Part of a small language model's weights.
Size: width 224, 4 heads of 64, MLP 640 tanh GELU, vocabulary 8192, 11.8M parameters.
Architecture: LayerNorm before each block, learned positions, tied embeddings.
MLP neurons of a small language model. Each row is named by its layer, matrix (down: output weights) and neuron, and shows model dimensions 80-175. Each number is 128 + 24 x the weight over its row's rms, rounded and kept within 0 to 255. Numbers have three digits each.
A block is one neuron, or neurons of one layer that tend to fire together. After each block is what it responds to, as a language model described it from the Wikipedia text at the highest values.

L4.down91:139148129144168123130102168131140158086139120135144138152109080117145107104090071128125137148111142103130140125089121140156189107154132107137083140154170123137138107123105146150156125107094136116101130139118137120114124133163146087106128131108110077107154186133109168154141124158102160132
Mid-word pieces, mostly CJK bytes. Partial byte tokens opening Chinese, Japanese or Korean characters after a table bar or parenthesis, as in Dajue Temple and 平凡; also mid-word English fragments like rel-ea-sing and condemna-ti-on.

L4.down45:146126161151144153177134180107101113127160122119100081053119124131125113124157149124114149142159138090135104135117085137089134143122144111157156143130120117120106137132152147147155153104073115140097108151140098137143129123120124121088117110084182101104129111105125122153128163128113141081
Mid-word pieces in boilerplate. Word-internal subword pieces completing predictable words, often in templated Wikipedia text such as census, tables and URLs: ra-cial, batt-ali-on, htt-ps.

L11.down26:126145152156098097125139220117152127089142104108120116154171104095154122118148079109096150130113077135124169101127127124141145135147134156114093107139110131102170123112135113138125082130142140131100125117112097153129132150125180142158111150135149095110173154120133114169140143086112100142
L11.down113:134146141154113098124131210138141101098137126109122119149162082091178123132154074088134154133119088140140150114117120133137152112119138155117109103099119116108187117099141074134111071148131124122095108109082130138094131140118154121142129136160166118103175160131131111190126121099092124128
L11.down373:138127143190124143122115141081157150119155102165124141152135122126142112087121110130115129140124127136109130125114139132169140172161105137103094117152138143104161151153116082129123118134130132131104158117154118152137135154093146141133126136099114120134145123131148133127101122155134135125
L11.down403:111133117195139120109118187129116124101150104162157132156107116157153129115107082140131140142138112126140137095132139106149146120145139138107143102125153104117154142103154075116146111168111154162068138151105131153113136127112134144107106137140128064124192142122137126145143145139089147132
L11.down517:119156144194115090111147102132164165111152091152122136155155119127169108097109092095132120142129131143100141101102120132158152123153131141086099103177137119103174103118140086121110111106158121159106127099115118136128130160121155125131130137109132121135147133133170116137115137121128143116
L11.down548:107133129154115122122129227097149122102159096158137117166147127122158110138130081134102138116139106129149157133107143101132147125133100147151139095120090126115157125159140123127133075168129134148063148130112127154096109144123174145145100151151132114099200120118127149173119127133095097105
L11.down557:134153129181139130077148172137141127108125145157130131153132124112155143143129098121112168133120105112131156145135155123143124138129129142094120111125108139105170144085161069139109114149117132163109131119083140152102136156120137117122143116143141064097149183113130133161107123090093141113
L11.down610:140124117188151151068125197130113140098134090176133151192092100135140124117132094135119149116135158116131142133112116126167133128151145121114134097123137146133140136124149098104138132142116143171080125135126116166123127149093106144128122112148138109135177120140137123132146117151081149142
Mid-word fragments. Word-internal pieces, mostly UTF-8 byte fragments of CJK, Greek or accented letters (Sălaj, Télécom), plus English word middles like temp-era-ment, int-ensity.

L11.down61:114169154138105096102162165148163173103128103093093126143173142100116117147136112136128134126116084125113167129128121098133151141152128150096134122131103152123152075097137155159072107100152137131111123082107118138133143135160155159153128166096138143118138154117145124138122123082118118137
L11.down67:133152175111134114122179194113166172081125105107111135129167149078137117159149105117096132117109099128122150148109119126143129144120123152109118124136070166102166107139154142151094114128150122151122124099093129147114144143166173146163139136123151129096136173132134125139116114100115125149
L11.down84:127146141134082099142152163136153171096149104101117123134168105107149110097122084116123126145122095139111146104113138109131145122154148154111096118143106118109184068097139115125085076106155107140128110095125110143116161143170150145170145172112142109114153157140150116167140147113129116123
L11.down238:105158122185115102078151096103149151117135102146114144176147132132159114099128108101131106149133141120132152087119145122120129157150127158090116126157126114118197100128138118125099109125142131129105156110127113149123131157107137138156106137118139122124150126116156133141106128106110097106
L11.down255:102145148151073096107148179121154141106132115101097126153167124095121103126136098097130134140121109138121165088109149115134129132120132156114107133132125132116177075125146105136095079133131121121106148125114113156104127158133165128152125153133150135106143157122146120168114122098107119133
L11.down266:135130152138110118135157152109160178087156109134117159147164120099148108121157117103120151117116085135115147134108116115159154164138103152103082110139088151108177110134139108141097112134160134145118122081150111142116126150148170151168156157105142122102126149112147101170124114107137128145
L11.down327:131163153144110091139138205114154119102152110096098105160168117102144118132141069086114126143114094142123174111113131116118149114124136156127114106137104144103163094111139108128114067113152124141091122117099120145110125166138187121161128160115155122117166146144130118154123135095108112110
L11.down428:116152148159105097079148161102168149109164103135105150161186134122138117118123101114133132122120090108113174107145121099133157154142137149079125131123132131114184078104128125151098127110159143120101142094146109155118114147119162154158123159130128154112143133111165098118116130087123107124
Non-ASCII character bytes. Byte fragments of CJK characters and Latin accented letters (ă, á, é, ī) inside names, especially Chinese names in lists and tables.

L9.down87:082173167147105109104132170111127167118128121096122123121144110107117086103130090117128120143126086159093144095110112120130139120100165128130114119115118118129169061112167146156084092149146121122121127155155103129112154133130157108124112155091142117106151153117176111114097151149138127133
L9.down356:116141143167120131114122195109159171099132108152124147139095141126155119117110102110146112149125134092138107127108181114146170129134114133088134122078154100130197111085161093140120121132098150129074116142130121139104194126124121127160126145095135126119166143115141127099121149138111128133
L9.down417:130128140173100134119138158112136125101155143151152159180126130138144122119135114106148085109118146112113139092117147109149174133140108154073129112140179112108161105100137172137151138137139125136118105130134097139132145145107170126158131138087092107114162119118139103116119128105111119106
L9.down518:110162145134108104126137183114126146091140120142123139152146118133124095127136107096155077155105153116149155107099144124135160137122141162074105137118150102127167092114149162125105111094122126119086116142124120118109178133096132136172138129097116176106173132133160109098120130130124129123
L9.down567:138159145122090106069167151141133177104143089119130138146168111140132096168158088109144146095116111147128185123125120114135123152124137135088093100134119151104149104086180136148101141154156143154109105103110095153121170156129191143145116138166158166110156151128144094122148105070121111122
L9.down581:135148109124113084116163148117111153109099161154114121137152146109151134155138107095133110136119131103150148156120176111103130173155121149106117122088091125121162131108124143137104110084139131134083099130093159169084148147167149165171134123110122148111158139136112124107126115056088129100
L9.down617:158103136179130180119111128106131141092168108160132141158121090146145109089119111121145143153127149110125132094080125139173173131158119128122120127123164122133147168133122095098145132117104128152102151118136098128131146117085136110119123137146102100106162123134154132122115117172128145134
L9.down626:114141151148130121151113177138124146083126068137137110125140114115131094094137085091132132162100119104143140120081123117138147119124123146103113120104143130120193092124138126128092084120122124129080145113093143111105184106127122131127106172153130135078164185133176136137115137167147115141
Mid-word name fragments. Word pieces inside foreign or rare names, mostly diacritic letters and CJK byte fragments (Văcărescu, Débora, Søndergaard, Chinese characters), with weaker hits on pieces like missi-le and "age of".

L9.down30:084111115119115130166119110151106171116088118153124162115142128122128155146133108141077166110153115116146135148137132083122129140153138114149120106093077134113072115097159102090141154128113125094109129090162108131141110154168127102119147085093147135130101102122171129174118132088085106132
L9.down49:127142118114141126106120158125117137152128143169117109107185132107161091098126115110145125155133109155142145118114117134149131158160129110123098131151162149116105126149134163149132114134163132159165126147133115117163116117088128108113130092142172139128143129145110104093111130136126143100
L9.down216:152137103138103125085163126168085117121110115108149097113142095117165103178110148105145130135087139166099133112138085089128141083115152148163074080107123113113125154065154134102157110206138138130132125142130092140142151132108159122119079110130186128141135148110122114150140102115152122152
L9.down313:156101129198145188102131145141139110105169110163162122113099110147143111106131102140130148099132126093115079139140131095182176089152115109117133114154151119128144160089127088113161167155113154162136113108125109135138119128123121099108110117138109075155145113150130111123161113161120129142
L9.down396:129111093137144091130136130168128112134130128151165090121136149090172146142113139147132153174119128144149112126151138105139121178156097078097113169109108146116130142125131153128142096120123176169101111097122150092091138134128073121136139150124077080125152129120128112126112128161116161125
L9.down463:127125102085123141115119082121144145165141158147071141127130137117122148186169118135113168125177095188112119151137128140102117170135134111160146145140110173170090146132147166151116148103126138168148112143167135137143114130087148091139148122180136135133090084124103151120138097150128135129
L9.down497:103154076125134147094126166114094105142172137144126090156153110125177091167111119131108149090099097143143101121091094108135148130100176140082129127162122155127123117203112202127152131135112082172142122171130151126120099126111124132115132153111093149107149124134121116141117145116119169090
L9.down584:074153120143073124106103146147122091129173148142103132144149145096130093163114121098135161126110111167122133112147139111110128137120163132132129088149097134124099079142128096163180139091122139147121104100150153097151119116155160101156110138135150170119148138089143184154095137161136148112
Infobox field names. Field-name words at the start of bulleted infobox or table lines, before a colon, above all Website, also Density, Total, Resting place.

L4.down489:132128127114166094136131239135123139122109137117150140141129080104132137122123124176170132099105118070146127139111081114157144135157143110149031146117119115092147125115077120104164092099113137114116133132131144121113127131170136107107130154105087078113116160124124118090154091111136153137
Mid-word foreign-script characters. Characters inside non-Latin names and titles (Chinese, Japanese, Korean, Greek), usually in parentheses after English glosses (火'袋', 蒋'婷'); weaker on mid-phrase English word pieces (ter, Cont, or).

L9.down51:094167164125120063124137175129143145108126104098134135118173130097154108134157126086151114134106088130122152128151134098109129143121156175132079107106126131120170073086150155117098076152134142112104093135143128121122133120129190122143127144124166136123173142113127124127136137073154126136
L9.down56:105167169091100084110157165139148148128134145110119136106152152101151135184130126094135132125108062134149136153130148095108130133109124151103106127108096111104145088106145145152088134143142161139086086123105160145096122142172168157148141127106147150129119145117137105124126129044109147139
L9.down162:095178157100136080135129144131116136114116140091123117125147147102144137147137125085143136157092098131132192139129137117082116140104141172145125126112097136123158066123143141172112073121146113103082127129079167115118132122180154145143127159108153111105136181135139137134097157072139117101
L9.down234:098137172123123090117154138122134150107133103085101100106158116111142115143105072088136142157119102140113161128126130120092106128090145170153083122109109158119158085101176131159116095149133123109095123119114134119107146128144197116123124146143160137119135164132148106138071159097134132110
L9.down261:128158188130124103121182190123131130155110157118127123136149187109135126133157136078151117129119093149123164127145176144135111131084115131122172130128120138138154105108139153144105096182152123128113128147138131123125111141146190139175125114092164140121144137130164105130129169053130104136
L9.down272:107163169121112072137156170101123176138121106098117126107157142096137110120136124083130135148102075144124155123141143114113095126123141142123100107098098157126162078143173128141089086163143127122095137136140139140108155148156189137154123160115180142120170158126143135126131149096137125147
L9.down333:103170146089122071139165159138103125144108166096123110109176121113119125163148127083152119136103107167129178121144129121086093131084141166166096119135094139143129113138152190134109093184140112111138126155112149128132121129124183119146109124122173167121140144141129123146144133060141131113
L9.down597:127165151097117080110182140141111121126112142107125088122160130106143140189131125084135124139102097168138174149132124123081079133091138170156107114126092161122129127114160145152117107186137121137106111135088145139119139136166178135139124113136171169124142150138136126142125138042118132132
Non-Latin script bytes. Byte pieces of Chinese, Japanese and Arabic characters in native-script names given in parentheses, e.g. 蒋明, 火袋, سادا ابا; weaker, scattered hits on ordinary English word pieces.